Weights of a small GPT-style language model, trained from scratch on English Wikipedia.
Architecture: LayerNorm before each block, learned positions, biases, tied embeddings, normalized queries and keys.
Training: a variant of Muon for these matrices, 12642 steps.
MLP neurons of a small language model. Each row is named by its layer, matrix (up: input weights) and neuron, and shows model dimensions 170-340. Each number is 500 + 25 x the weight over its row's rms, rounded and kept within 0 to 999. Numbers have three digits each.
A block is one neuron, or neurons of one layer that tend to fire together. Before each block is what it responds to, as a language model described it from the Wikipedia text at the highest values.

Description: Year first digit
L7.up191:491479505461524469491489481533535479533517500519494511486496495463494539510485480500518490504495496485496507496483468501531509527551549478486513477501521487484539513496507505469479478497511464491487492463505502495485495494548492508497532479482507495501533507479500503536496539513478457533527474527523496509527461463500523514475490546528517487496516503486436507485505517485471513512506505504498492516445513528499507500488462521503515513519495497510482526504524496492500499530514435462499548475463509494432500499480
L7.up258:524538527457507484490483492503562468448495517539512490503460520525483475461471416503510499475525522508519471476471481506505527489495533489466473506522509499490517501534523535531499495519480503470505464491521512502509481487525435506515537509487515522481507546495545518527492492493536497523500498469474470460485486461504513442464469508479488472524536483475478525524528517557520481504543520501479523488531515510462509470495583542486517543525510494504494533475521490489498503512498497551503546479494476482538519490496
L7.up681:498519515529530548483482477496505466511470477498455493497481514543507495514517493504557473501492493543562519500519489491509503485502470518498552485468525494483516535489488469502480519533494536494481498485496491470445533475498539525502499523481463497528538540503502515454459482482548506500493508521480507513568539494513505507454462460521536506492490485476479520503509518538495504521509515482473539507475436516514472487548500491496485516480523540504529521537486507524512487493514546500468509508500501519483499475495
L7.up697:458512522494492488493507471492538476526493457524481445549468521467501507490542493509512489486515495492508519494533490499523526501495499495526534498495528475465483531551537523493478458555487463463528506507441510478497474544513501506513491509467503459472519486519506498465486488505505468497483506517449460489493529485493550513576479489494522472463520493491502534462492506452457508461503501522508508532473484495496483521487548514493529491526540506481482460514485489479467498532515507476505498480508534516537479509518
L7.up1179:494476489507469504482494486482532471519507501483528494560464451469506525514480565501513481516489472509462473435502518532501534508522507494489546479506502451470508474520520524490474495502507500495479545520508514485496483453496458526502474522487513533499496497523503528498519480476503482522490529446486476544538542522523511457503470478518475547544498475496506460513492483531483485483516539538498488506495460558533532514507499527480508555567475494509520538519511480532456472522496450521478526499509494463487512500489
L7.up1367:506496482511486423497566478494537492464543438489506504550494490507469509479521511496492489521507495496491531533482483497489502468525505522500506492534498536475449496521500506509516500474471518542556498497508509562489506505512502506537487536483481492519469485528499474502525514454531547499472513541458539506528502505482513515526458489508562510505483490511482515472464499482484481514544508486511524508522473514493518438495555500486489517477483509508493492525501475497470524489533505488478484471481513433501489525532
L7.up1893:461512460486507479512522499484512444500460507480490499485509466530471531463524505521522529530548508488529471530477479453478503498509454460496541487478508447470493533511515503479496522516447470479476479489577542511520494521507544503498475512532477510560512517501531500502482526510504508546489490488502470519490486492490491484505503506522483469495552480509495507504516505518473527469504499531492496476498502459516536487489549530530475497548550484535484521483472502530497500461536558555515553473455468519506498505470
L7.up1989:516474526513497510508483521482512487492513540498507517487453523489514519507483505491533537477444487543500512511514488477516508508539483438535524499511472488477517462498514533461519527490503515503509498516494492510494491496533533478540468533499517494496505501541509489476487507481501546592478547520478532519552491511515512422477523506521502446454545481509513499523450498440557490465527488557506517498478503505541464456458529499475525500499476502492531522492532493522508539507510480501507478523502561489489515479516

Description: Leading digit 2
L4.up1077:538484501499505467499485510514531488478468491505513472469470494509483525501479477500504456485498478470487505504464538476467518535501480523500535516534503473501492480495473504514523528473517555457518537544477564519503531512487489448523552530501497484513532508551519524483517519466459506556508524511503509488527509512479529508488505508509521441481509512481521531494521512490516486521518517496498546475511519496506515448445436488472507496538491487508475513484555475475473506540511455509473466453471499513496468469503

Description: Letter r fragments
L4.up1546:511499478494504499502498480517471544500508512480492494464494493496489484494478533461496523442471496494493495550489493471471482519468500483512447450472505487494488529492448515486533487457505527462485535486491489497503511538515511536478533522523489473472500537530518508580505508472518527530433482523475452490511492465519472514508502509561469488520509482510489529536492497533495499508497502566516471441493530510475500513503494514486466510490494543490455548485485513532494530537510508504519490500507519437475535465502

Description: Person given-name endings
L6.up227:475460486470517509496491497488512450517557468485494535480503445508510501456512469505488495435482504499477482493528512496471528513507480486529529466521520518490455476541498516489500496549535495478516482518502450491482456508501572479518508498508455476496505510484457504501515531455505500468475524496504462541476493470497464518518513472524519500508548459529476474489487485497491506491464496533506503498490507478481505455488480526541529512513527472472460490504550488474445508487518508515462490481458494516517509502501
L6.up268:472475509509556513503469497471512492497531505566471495500518495495498542482502494482497483491447504505478479508488529527513523481525503501515525518451486470521501503489502489502507512518504473506493491487466508499478494495490497494500498480507511530471487479507491474541512547478511471473498492471505465544467495483513471466538464447534513495519496473522465482494499520519486463474572535496489444528441499524420540521508460517511502491507497451500502493500546456507492459470466522489499477522480479555540512539479
L6.up587:461530498513546488515524540494520507443488507503529498481472462491488427488534463531547494526539487524487472478495492554489502465534520469526462487524562578473492510520520465480512495525501500545494555460496515481501478483446517524506518516530487528530477473471444475464504540528487510473527504527488460520507476529462466454530523473488497468484514457440497496516512523493441529491462455488509484475504451470475521504477469495542488534505483447503479507507494488517528479492499470485528509474469488493491479515528
L6.up606:499479511499508489512468517506486501510500473504543526472515473489525491462517500551512516489517528544471443479559538542478509506535503512507511475456498517498503473487540445451530472462483470493557501494491506475475522502537535519477504504534471485534491525508495504524508531523528550497524502471547490506530548506485502523518478471499518461450537469474475492491523502508483482511502514477501481497458509454475508536515505552495518510531512489513484516509487499534513528474466490484420490482478501466545531481503
L6.up876:473505513473533501478514458481519469476545502465497503524463482503497486488520545481538518515547482522491482503449482472501522470469508445486507509504510471521509505496511488475459482534527492503520507466501509486531486464465485524516468525534482531513483456509508498498517488517497455467497502514494449473446512537500489481542514488475488496474512512483499474563506556475546498471510538512567453511504514546484542500456470477480510453487516482504523500498517514489498511524519492511528497474521504519509525538505
L6.up1282:512467562465478485544497489488515509504528498550521499505526487537475513510485478480524547479493523465508482493510520533518463454526502534496513492528512532538478514508546540511520487508488481475557485510507472496519484464491498509518509505498485516448471511513489499542460479492500516487514501543490487448476488529525475512512541488483476528444513491552482498514480487480496504496503499521528498511460501431429529490503518506497508519518508477541507501487543481512497485537510495494514476412516502524519462436497
L6.up1365:485496495489525443516498512491455504490547506555484472486555466489496487472485465485504531499467518523489471507492527514516462487520458502519509491525493493472471530547522529470502496536469476511500524506497490505481495537511486486509524515498512442515519483498499489522487536506549524485506533523513505482496496519478501508493510494476504499485515510522492463503507506510509526496472532485509520475475507494526472481499527534502549458454506504481488515508516489464463515504489518508503519513467466446482519508457
L6.up1865:476471504468455469494492517514477460469515497500500466470508495551499474512487504517535520509503510525511437506486523515511491537538495528529487448508501511542503515481525511527500513518533508485492484505491503449512493537453544505490506518509465451518458506512519477544523577467516470529535525530538518507506522510490437513557516477430493491435522477517472486508489485496484488485546499478495462488476530504524503493518552487480508474498516495454493482500494487511487517484496477526516433504530494502531500542482

Description: Final digit of years
L7.up6:501494479467483494488480483513469481494499434489506469515557474486518507471493526540489572524496504509533481499470498502532494474489493493508537501545499469500478468460482486519487509484497521493493518497485528511444484525481506496501507504502553497512505507490531475497531469478486497514509503479552526507488484485493507499495488541480452447496516523492482505446489520506505441495509482514474466503506530493478524500503465462527476435569501520511525471500471437526521494541510494534503517467511446515469468489507
L7.up53:493443498511460503554497526486465515518519482498513503484514545479496544464534514523522509464492474520545471503494450478484519501480473497485472526509465467510528461531529529463526456467524498512517545451486481494457496479490501488521505495533539519475514483500480503513526491486492511491520530478531530483527522540512478495510479538521492505538481532522492530506484477438521482502480497514545444517511483522490474488454497516461493489533527519488496514492481526485463509477536547537463550454506510516491502506497
L7.up92:522516474471531479512476468501464532510480492517541520502487440465455508501486495530434505553491518528488505521459505520471507454528488490484524451511503472514470498472507492515516513474507538482463485504527528486436518494526530510515487461510476529502511528519493518492562547529505519520507477464526488517484500503466467482497450452506524512479510495489496441485479478477491502509542515480518449477510481493528506492505481497495499493459491494490514462482506470489518501495474489508485517481485519469502483513500
L7.up207:528456525478518466528454443496495498519526463503512513547480492519549505496510510479499500507522451516539490511473447484471511528503497466447496502495486494477497498499503530523499519478513492479535543505549484515515503491553548521468491455518507513520528521473508533503494527538472527479541503497499476532492498483462516483568484516482525515495558484496497500517501541501522495481514498502489477496496434483459498531462485540545490480486498516474508507508539486485513528536431515501519536507538516542477513516486
L7.up305:498496531493514495511523514530470465507510475502471408471554515511517537519509456549539507515487511512542491492476509486487490492470501516503514510494501507555490514503519501517472507501510507524504499506491458521498479487499510511497482442525493457474515482501498523495501479526510492518476483472507487490437510471479552485475497514461513527494462470525509469513510488579512492530481491489482503511465486524504515501496496496518535471474530447486495509490487454513540515504520506540494520503505534521498479518511
L7.up730:505463542518494449493501500508443519522541502485500464514514532481547540487472556559467509467471503514537499529481473515503427459488480469519522472543492460492503530467517516531485456504498533514537517502525497501488530477482506484530520513461496533464563501459495533524506534512463495514473521518502519503523479451501501524500498505510503488503519495480516476517510506533521499481524494508532423517510533487518486519464477489476514466506498546505455486495500517490486550499492502534479511493490496542547461531507
L7.up1749:485464510512478498537474514481509520472522520527503500504512475497563495511472479498495509483476505504513549481493488503491513492504474533532506486489476469493510478509455511500518513467481485505508517513546477472507533515493476468485495486474503473496493563510530451550519479529464503523468506514526521465485465511516456503469492512528553516537522491522452489514484532493480489526469524494505484479597536482501516536479485528492501512516459517528499518528531521537500486468445519515470541526484499526465465526513
L7.up1832:506473469474496448473462547495534545545471490505469502563490518479524519513497496565473513464476494482535496452545496507511462467503490510549540506434498478525468508458490516519486515562528452519545506511516504501486521490529499503503467545521498475534516509498505473481487508490474505522501448500543492509498482516477506507533432523526493530480487525482450518489486513498473550533495497482485471525504493479486500499455495517568512490550565505465517507506511484499511491497455493514518500485537498515496552486535

Description: Word-opening consonant fragments
L7.up51:479509520504481502519502480460507536518489523521510498523525509467494481493508506499506560535487446530542502504502488482451415502510469566537491487532522489457487490503471528507569514507490573500494485514535505492490447518496501481486509509523475517488521504560521520485493516521505503546517469476492480481498504499498519500469487485481449491543551505489494518493498497520534519496505506501492516502497506510504469513488495474463516522509532512476533473443511534490520464491468486514538482507478488487502512503495
L7.up80:482498506534508503512478524557537526457519479487492523511550502514485491501501495483463481507488527507490466481508491500508466466531526491507507425504512482453502497507508484476512512530502501518504494545492484473513549516524555556567515523454484531530499533449499523497488474477500502509438491506493490496530517502480506458506485494515455480482531502546492498559445517497522496532523491502479459518505445512478530451509526477498508531504525487539494496506491502523488505531512475490456493483493535445475498512485
L7.up131:528527485488490489519491517507516503476524475499505538493498490474515445494502499501455527464506446500527468513504507446511502477465483504506478484522491505513509493510524501492516497508496470494492502524505517501493526540510527513456473510506488493482516520498476519505456505532490474521506548502492514495504535503529502474528454493505485475504461491478507459501477502511529536520539534510486519469501504488536481517496490467489490510521479515501493559500530529517511528517488464526510492490485453461534528496532
L7.up345:487493486460485480513504504528526434523494473526505486484514527501524436494481481475486488517527481506467488511523529510548497517478546457503499493487490463512549460519520489474506471468533452503480504493522543505493504509551511522509521508525532513485524495459513507534567492477464522507503502472506451585522510464526467517503494466467537515479534463477486502510473496527501464544506497513498508492495516529525500481481491481474504492517528498463488513507494472531512452480451477485502504479456516482513458522513
L7.up442:521538537486515510471484529499497476515490527475531500500523500489504491506433519550526459495521459495501484494445499491517477500511544506495521493492499465497472503527501495498476462488525539506499517549532489451477493529495481495486474490483494523492528519478527506480531459500446501481485508506492502540542517531496490525492459511444526536485494486546527477495476523494493491545497487517485522513512489514581499488440514513492494524537534505481477485491491524509524484516495473529475487483467464487493502471533
L7.up1257:504474507512484486490475525440501503463510543490514470459460525474452470533536502494498509522503463544509501482467498506496515509508490474495496488546469476489517556527527570510524517479501476501551526494472494517493508442488485480507516498509516516471516513474485476512531470499511511480477499479490490528479500502521492470464499551531470485537544476499544464465477499449520477544533515520490480492531463514510479503463471503495527491544504536483472509525478477508458498523497515478507478502490531469533502526526
L7.up1701:499525491475502464475528486488512511495506482489532535496449480472507478497463480455553508530490513469531548510499503469470446545520499539514509500466475531520499487514524515459536550505530480471496511494516478509472486507543527550509511542454449525498498515505514452463485458495482483504501472489518487502500472502500523493491479495518501504499531491508458493510478520475490529528524511502464490517471535536563535522466520463486488529502500526498483496501507534457499489548477493489498487482540483496493484523479
L7.up2012:500533514493515497493530520511491508514492493517521503511500464475466480469529466452503544542458519487498503510457458462445474579474486515524528491481509549524517529526490505501511501518476516468527479452544528470510559484501527523496516495496493470491460474485479481497499500534535511494509496511489534499455462496485499506486535518483478489496546524505489522489498528485504489505568485511525502487501489490508524499442481508492465514489488524484486479498482539508565503520506483484511518448520488497484491466520

Description: Place-hierarchy region names
L6.up78:509528514484482462469527522456496456550524445523540459531500496493515478462517501534467538516461498513474500502503515501509457541496461483431482537529502457522512506482503475521519483525464511550500469459506487503482520498524517507537524540500507501488509495499504535509527500457497502524490484496455487547491479482429488453482473505524492532521501481520505497488482529468439525491523501493491517471583552484544510494489495501495492439531542475534500507529470499500555490481464467472445506492541538517508494512493
L6.up605:523532517492542494535459502471507506470493514508531520502448479500499472515541506487494502457522475526525488466494533527487491479514506463514479543533507473485495465482481493514525506493471505523493530522478496511467479514577503466469504493511496464456545499512488497501503465490465540505483527489494513515498509497533501487478531557530511533495470530510536498481495526480474493549531480481536471499516512469487550515540474517483512567518488454515479484489495519456501515525513504494482538473473490509469495497525
L6.up840:531493430497507497453490539455535528468506484506488465527532475474521474501482492533502498550484517479518522444515510487498515478508451546482524538504502501512527468489483479510551494452496500511455524510491462513561452503548521485500527502475514487448550514471495507486556514516498492504484469499524477503498484497490503510481505491521502476472487478470526518524484510507487433490498511541492531518511478471488485480501495506547477499485519464485458462507478492536472483493496501467512517502488514476463499510533
L6.up1139:500494509507499505489493543537522475499498520473515485532469476475490484503495551526493512475465501523471485457530504514517515510507498498524517537527505502521461507471464471511472476501490515502497469520504479538525511549525516545512474519573509514511521536518508494481521498535473486522471454492533545516491490551515494494486512494494480475503492505467518517475504531468508503521493463509505508515513482517534497492550481498469502527519521508531487450538477523471501484527444507446476523472513519517477507473510
L6.up1164:471586509520474542467494502499489515498533515479551494453488498490536526528516481506558497485482508527467478490466490478515516499525514507523461519487520496477483504475481492488523508469497526518480499502479463501503497533524502483494510517514494492499573499494490508507530460505453495510483500469519475508507481485501494496506494535485476490490494486468507542489526497452534493512478498472516489491481475529516467534489516478516488544552553476512486448489497542539512493543477483498561470466514518506507513490477
L6.up1302:472497469445496492488499494504545485506512496536546498488513488480521471532514474488497521483501482460524518515472519463507535523460475500494508469490492503498470425457478508555499513470477538522480522452489517516502491500507509497506534481482498521472537519514479485515512495484482507534461489517501510520491475480502537499459506491503510514527473503513516492499498459495546515538508495501488507465518529481514514514534490481535505496457451510524529481515512529501527467494493489509495563476510464504533503505476
L6.up1316:480505498465494475459465492507496460507529491518516503495513478506496498511462502520539521500487478473481473474514510518527512512515532501485477513436504490528515515521489497475496470479509531511459486527495484522523504552508508512532478530497530493507529529460530532474512462506463468530515480503530560516509544494484443515493529499532530517441488495516517460525503518472510498511509473491492520523508490508534543505493449501481480478471479507516535519511483502511499467483488467499542508500469490468515535475547
L6.up1402:447505490446505522495495473554481514515502549508523489501513467493468476475515504510458527487473551508507517470493521526524465504499475513512484469479478493551507490471514511497503524445525485544544464523514500528533489549480496493474494466507491466556465493450502479484494514485489496510477511490505524508470482506474518499515499477547527540493515515517452493463503482497454488517515485563497525518468517510497485518521506512485510521501487543500508459467470440494500543483478496477526488475529480464512491484509

Description: Year-initial digit
L6.up5:539483472521468473457517507480505476515509489504440515466510481504473543492509561481485520478541460464514503559481495484525530518543499497484488524508489504505480496482480484492484491510489529470499478489475506524510498514509495462527461472483466510489501487503546487492487492522464496516473537488572495487518496449511513470491467506482510511547481467484519491460473496482453521540498487513468457535499503494528519480498497516544543496492502514505544540483501510480504513514496560514478466512508494501508515484469
L6.up38:550488524516507481488497497448510489487506480518518489489494477482479467502499465480521499464506486480494514493462480508487480498536484481476503527526498475495513523549482515502506508502497486467512540490517585479489501508490510473504510490547508459508491517504521453512511531467537482507481513512505494501528479448460544504483501512473496506474491501497486505457512456481490475548477487519506515509505537499513480526479487505518503530487501502508487483509497500488495464516524514476485478499502499528513521510499
L6.up755:494488461503552549515473486489501482507516518520483495487499494506477540447505526527474488507475486481520520467480477476515481511486501523494494516527497457521495521546501481516506521529515461469491466530506480530525496536500532480497512467516513478567487499526477486512525508462453480544523461480451510513533497478505515461489460461487518513471529516509479516520505457500493478501542488486482506524500497497523505493471533510535492483505477464507500554501479469504466440466514547499531459487521480487513517495522
L6.up1040:499495514490539503483464458508490511514521524529531503512488513508494450498467478525542490532527518497488498541518504526499509510538482499456434493472508467450450503539476477472499475514540494482463476489499478507526531538478544487515504508481516474496446507476523470505504508504496522520569519473479507485511464504486508461524474498504555533490478490485513491523492466490474524536478520472525496456491503510508461477507552505477480505490493478499511500532513469499523496490500490536498501485495465533464560482537
L6.up1420:468478514545507486488472496511500503491485519504464533470518486526464542473480498506475514507496503471469507467499490532509506499520437482541517502482502502501541521493473519514471518512463517484514480497485497537502487473503494457484523493515449503527508541482512534518554448485536457524467492482477425541475530517505490528529494496455520515492494485499487485522459537492493468462550519481488470522478504544486484462471562507449499498484523491495468541490529498508527470463495474500540496516479494487507498564443
L6.up1614:494504504467494467501564501473450553500479503542556495516544516443510502546462470510480507514486492478552523516469531527521467501525480491491509536522492478475501507499537529502492507505476514490480497529419487490480522523515507536522513501486564499534517501507480486490440512478540487519519526497488476510505495519496503494462495477515503489491509459479470508542531530507489516470502513496504581484487499461511480507480554427469530503517507520513533495509486509552521503485478469531483489486473501484505496499487
L6.up1796:517493507480522461514520500476489482487512499543509498478484470482491496453508501446465514501487486480502506439501518488535491469528503484505515519527480460495482524497532473501510476475489505497504555499530520495481468508519541445500485498489527502483528458529521554500506498499528519481517456507487490499551533469521568467533481510477521487523524499463500528499469546472484491518495477508462534446486501478459545494487486493499486545485487470473503465522532492494453516495496492495482485495517499466497482512506
L6.up1995:505477483484518504486473501511496519503515474517517505516488476482484500507533469527494529479489516505463516473501477516496481487537485495462549502538491478539475555501438437520490490463541544471488482509483519494463494496479545486506529478551491509530548524471534495520507512544510501476515483490519482478476486492498470458513495521444537479505488459510488514497503536514465470513500499508520480454518522506504531549518527501517514517526473486503508555517484490480510492491477479497446531527549527504442450500489

Description: Final digit of years
L4.up1443:514514456514490483502535458496491505511520482518524490466503485476502477506500531471478510479468505539506513496477437506519525486517468534551546498493534504502468526506503501494526498489502485449493467460495507492521499467513522514516501511488519452520500504515465474492548486537484488510491509530523467525515515482500529506563498513496529492532527506506537514474519487490532504540485496533493486522477452500512486464484478477515476513493541523534491551497506494478506518430504498506478507492483498484511486536471

Description: Final digit of years
L6.up106:486495581548478519551501488491500513494499473519510451468496522525532517508486487500474514446481474506497453464474571509512503471493501506510471490459524467500501534493503476510519468474473531467554487529472504537520554505479484528469502492519518510524514520491537496541486515469500482496486483486492525468512521500539554523523500442534537470470479517497490531552455447483483505516526504507546463507486527518523526505442522471526546482517475467486499497500525501486505507448497506507504522517539510496482511478452
L6.up249:466535482490552501500487522508478482523523490518447476525511503464515486506449445506481538494484488512529510482478506481463508473502528522486538507493498565527496483480478466499471501546483496462509469515514484491467504514516542481523530499486486514557468516470518492552473512490495522469511510516527509462474491458473487489511473465497480480487485490532494565516455475463515521528531484492522497503466492491484524479478482498492525490520509507502515501544471497514501508459501511557489556449457495508509473470488
L6.up402:531477489535516491448453539505517519485487518513513459469547525473490551470529496486527507493518525503490515498505538516508492509462504476467480438493471532511504515477517495509484469488520504528501541536492464468503471505484527505510467490528483521509521518534486490499480457495516505542499542532492534497500504506485532489485517518475505489467484477485515489536489457540510517484517510516478452515482485475470460484501492466536476452526484509534503533518482530484467512487522515506519513477497542505517493532490
L6.up507:501532504523463520524540492488496491544521515523533507528555489488526524510510520501524452510476533533511473488503518486510504509513501483516495458545515490514469481484483484520520486524499495501513461502472486498463449528485487543509517478511500515486486515535493511524514510521518505492497527490506542515529463494517493492467453504479513477441497505537474520506468500508521503518498500534507499509471483496529479522458535496486454502501540469512493500499500491533482517495438470512476454519477500485489525524500
L6.up829:544504512485510461526534511466536503505481446497510500478511483507520501542502492503508509483472504487520547507489480516509516486504499526515518443505497489517481485556492521518513461488521477470489520530499534510553495489509488462510449522524495491473493498473508492489477532493492503499513514524499506485526500473473505489494488521484515459537496499496482505501497481518431481508475516494494440497506467447421506518475473507481513537463503538516513496489486512475538507496491482502523513505529490464474469519502
L6.up1070:552483516495507474528526509507490514477507469511527510504445520482503509514496470513491475460507508470488516516496541507450457479455457470520519474547548535509488475501496462502478487514562501477487460531514548514505477515482527511488504484516515485459519530514505487538573520479488517492516488520480521570428485497502442464515549486492499476481501504523488529518469501499513469481533521526463504566477523490487494512461443501534497492522510497544497482512527534479506482500464512511537514461499513512521470510506
L6.up1476:448479506523519494507499497451482540479501502538529482480525494499502480470502479513489525454522540440535489495449470501505520470468457475535480475511500530493459479505484487519498546496483522513463486490525468486521490479468468473488523526476487529540467522456515480510539462529564510459529526522464526510448516475492516506489494459501493482537481513522536473513496464556498528559477516544519498557497502480466462503522504515522468545533474503505511456503488504522472505467430460517507522454504499483507491530423
L6.up1757:448483451516553491515526459467531506483462511518514495512518512520509512510474495549507506474476483455482522494534503499481558497483497511487476461569518482503482460497516530472527492516464498466513508508512473481543487527468490515512499534476523547501525543495490517512463520508516481489494517520475495536471506469460498498449516487501508472506513466497548521469450505457511484522504496481530477497495534471480502478450523470474468512497441517500487452484514496513517488520454486515518531497455512475522503468518

Description: Given names before surnames
L7.up24:514513528495523459514476477428479488499546534486506545471521496555515524515522504476546510512468519464550485536520517497521487515479519527500474483468483522502511494483504493504519487547495517477508496476473464486481510515462509531484520479538452469474473511549501481531467541502512481514515538539530484443511492498503492474535508513474487510524467516477455470524459530471473563516529486498522504515456531523489463495522494490529502490480492503516513502507542535520481567510480504507526492523520511520492530510500
L7.up261:470470487453513470510499546502534460473501490500517517485484484512499507516519473521535550481508487501503486524494536531493489486525498515496504472514524499490515526488519467502517485498448501496525465431465507519534495506499496480444497525520470467509476517513524513523496542495493486505498522489540513469499516530466472508555482474439512504449514508504504475561469502506491514502494478480481465505463507537526506495538505501522535505503526478466500475508463522508489507465512475493513461514510488507446478523502
L7.up386:434488511481507509511518475458514521483499479507511520489485487500543460497495469543495543486547498501504497471482489503488531523468495537494505512481475480489515499521530479500500475510504543517472508486501510484500452497500508484486554486471453462530458492471545561503503495502515514502484489455517492496479518477488496504507528465525528526472442473490502479504487523485448479463517486484488504472512510508488518511491531493486480497530518531496455502488539507471494528455453482467500538513490545487476480489526
L7.up602:532478468500512518529515514508485470470537470467469515460512461442491489530512513507521536494482498486490467477520525527512520532500521491500516523534468505479481486470495507544505484516497477489515489488534501485488431520516516458476479532472472482528499505500522564544506519492512495496512498493519522510506518490514493519472504444484463512491482499500505468532489520514500488495492477493489458487494516496538488510514512491515538456492516494472495492491518530518472507512544493468492490535453448507518497497476
L7.up1595:486491510471495486497514525480523507496492469519510516477492512475526461521515478501513530512547486537529502508507521552503495495515490529480516479446522503496498531509527482516512463528460495514493524451513484531529442542502503488510513513480490510549445515493546514503479486495488513482514501482530495494496506487536481511534514491499513487407505438494473455520450499525454524513504500506472479515528509538533483510496495480487503532519521507492474494502503499475494521462507488487514513508474515513466514537512
L7.up1659:463512493539480476551522529513520501503494560481492513485491507486554504489468490484523522487487538495494515513544509543483507484478506520476480509519534543469478507510472483495441454510523495459497555506457522436495544550480492506505521492492476503531443481515514472507531515489517524459491471444491470479491502467495497481506497493497491487487500540497503506494525523519544553463496524512504486480474527521473499498536499488526479492530544492492528534492516503552487499474486478469517513500521522524476487492538
L7.up1726:459463487530461479523493522504486502502532522476470512495474505534497537531488472497527534476477521504499521508552541503528495512520507538514512494515499472489508533512546519457496470464506488484459474432513538454497475516500501494514517532473489512545474500477518504514467526483483493496513536509529541472523498482490474526550476467457508528520512448508439509525531450465504513487501475480531446496519519546502490466491528482509523479496545492513500512492509518499425511509465497523556466500498530507497478523491
L7.up1935:518482541513470486535509536479486491478515473515514477489522481469477484474499464512513467460479520486478469488528518522502495503536541499505476483505516501470482485478479530520509486506510492485505465493515494437488442527468537437471498470494429476515493471521485470538532514507501505472490497481498525517481451473502451520503473483518479501438506488494530503566479484477500491465509496469483441502481490493531498470546496507484491481498486508496475502490485494506440520546486565491474521502499434513506527523490

Description: Person first names
L4.up1712:504481519531506481515521491500517484505509485458498500457510471478499462456479476515501472494503516506470453500521509509525516488499520487529535492516517488516512462469540465545476476538510482491475491502530492465524475557481541499500491505488499517536483506474493550515525498487551543500507487496533521524490498475487465506505521441526492494466519444502504481515481539560491504499474497549492451468462526490490491524507493507527517508499516464471476472520524481485478507495475487483494532476483482520475549519488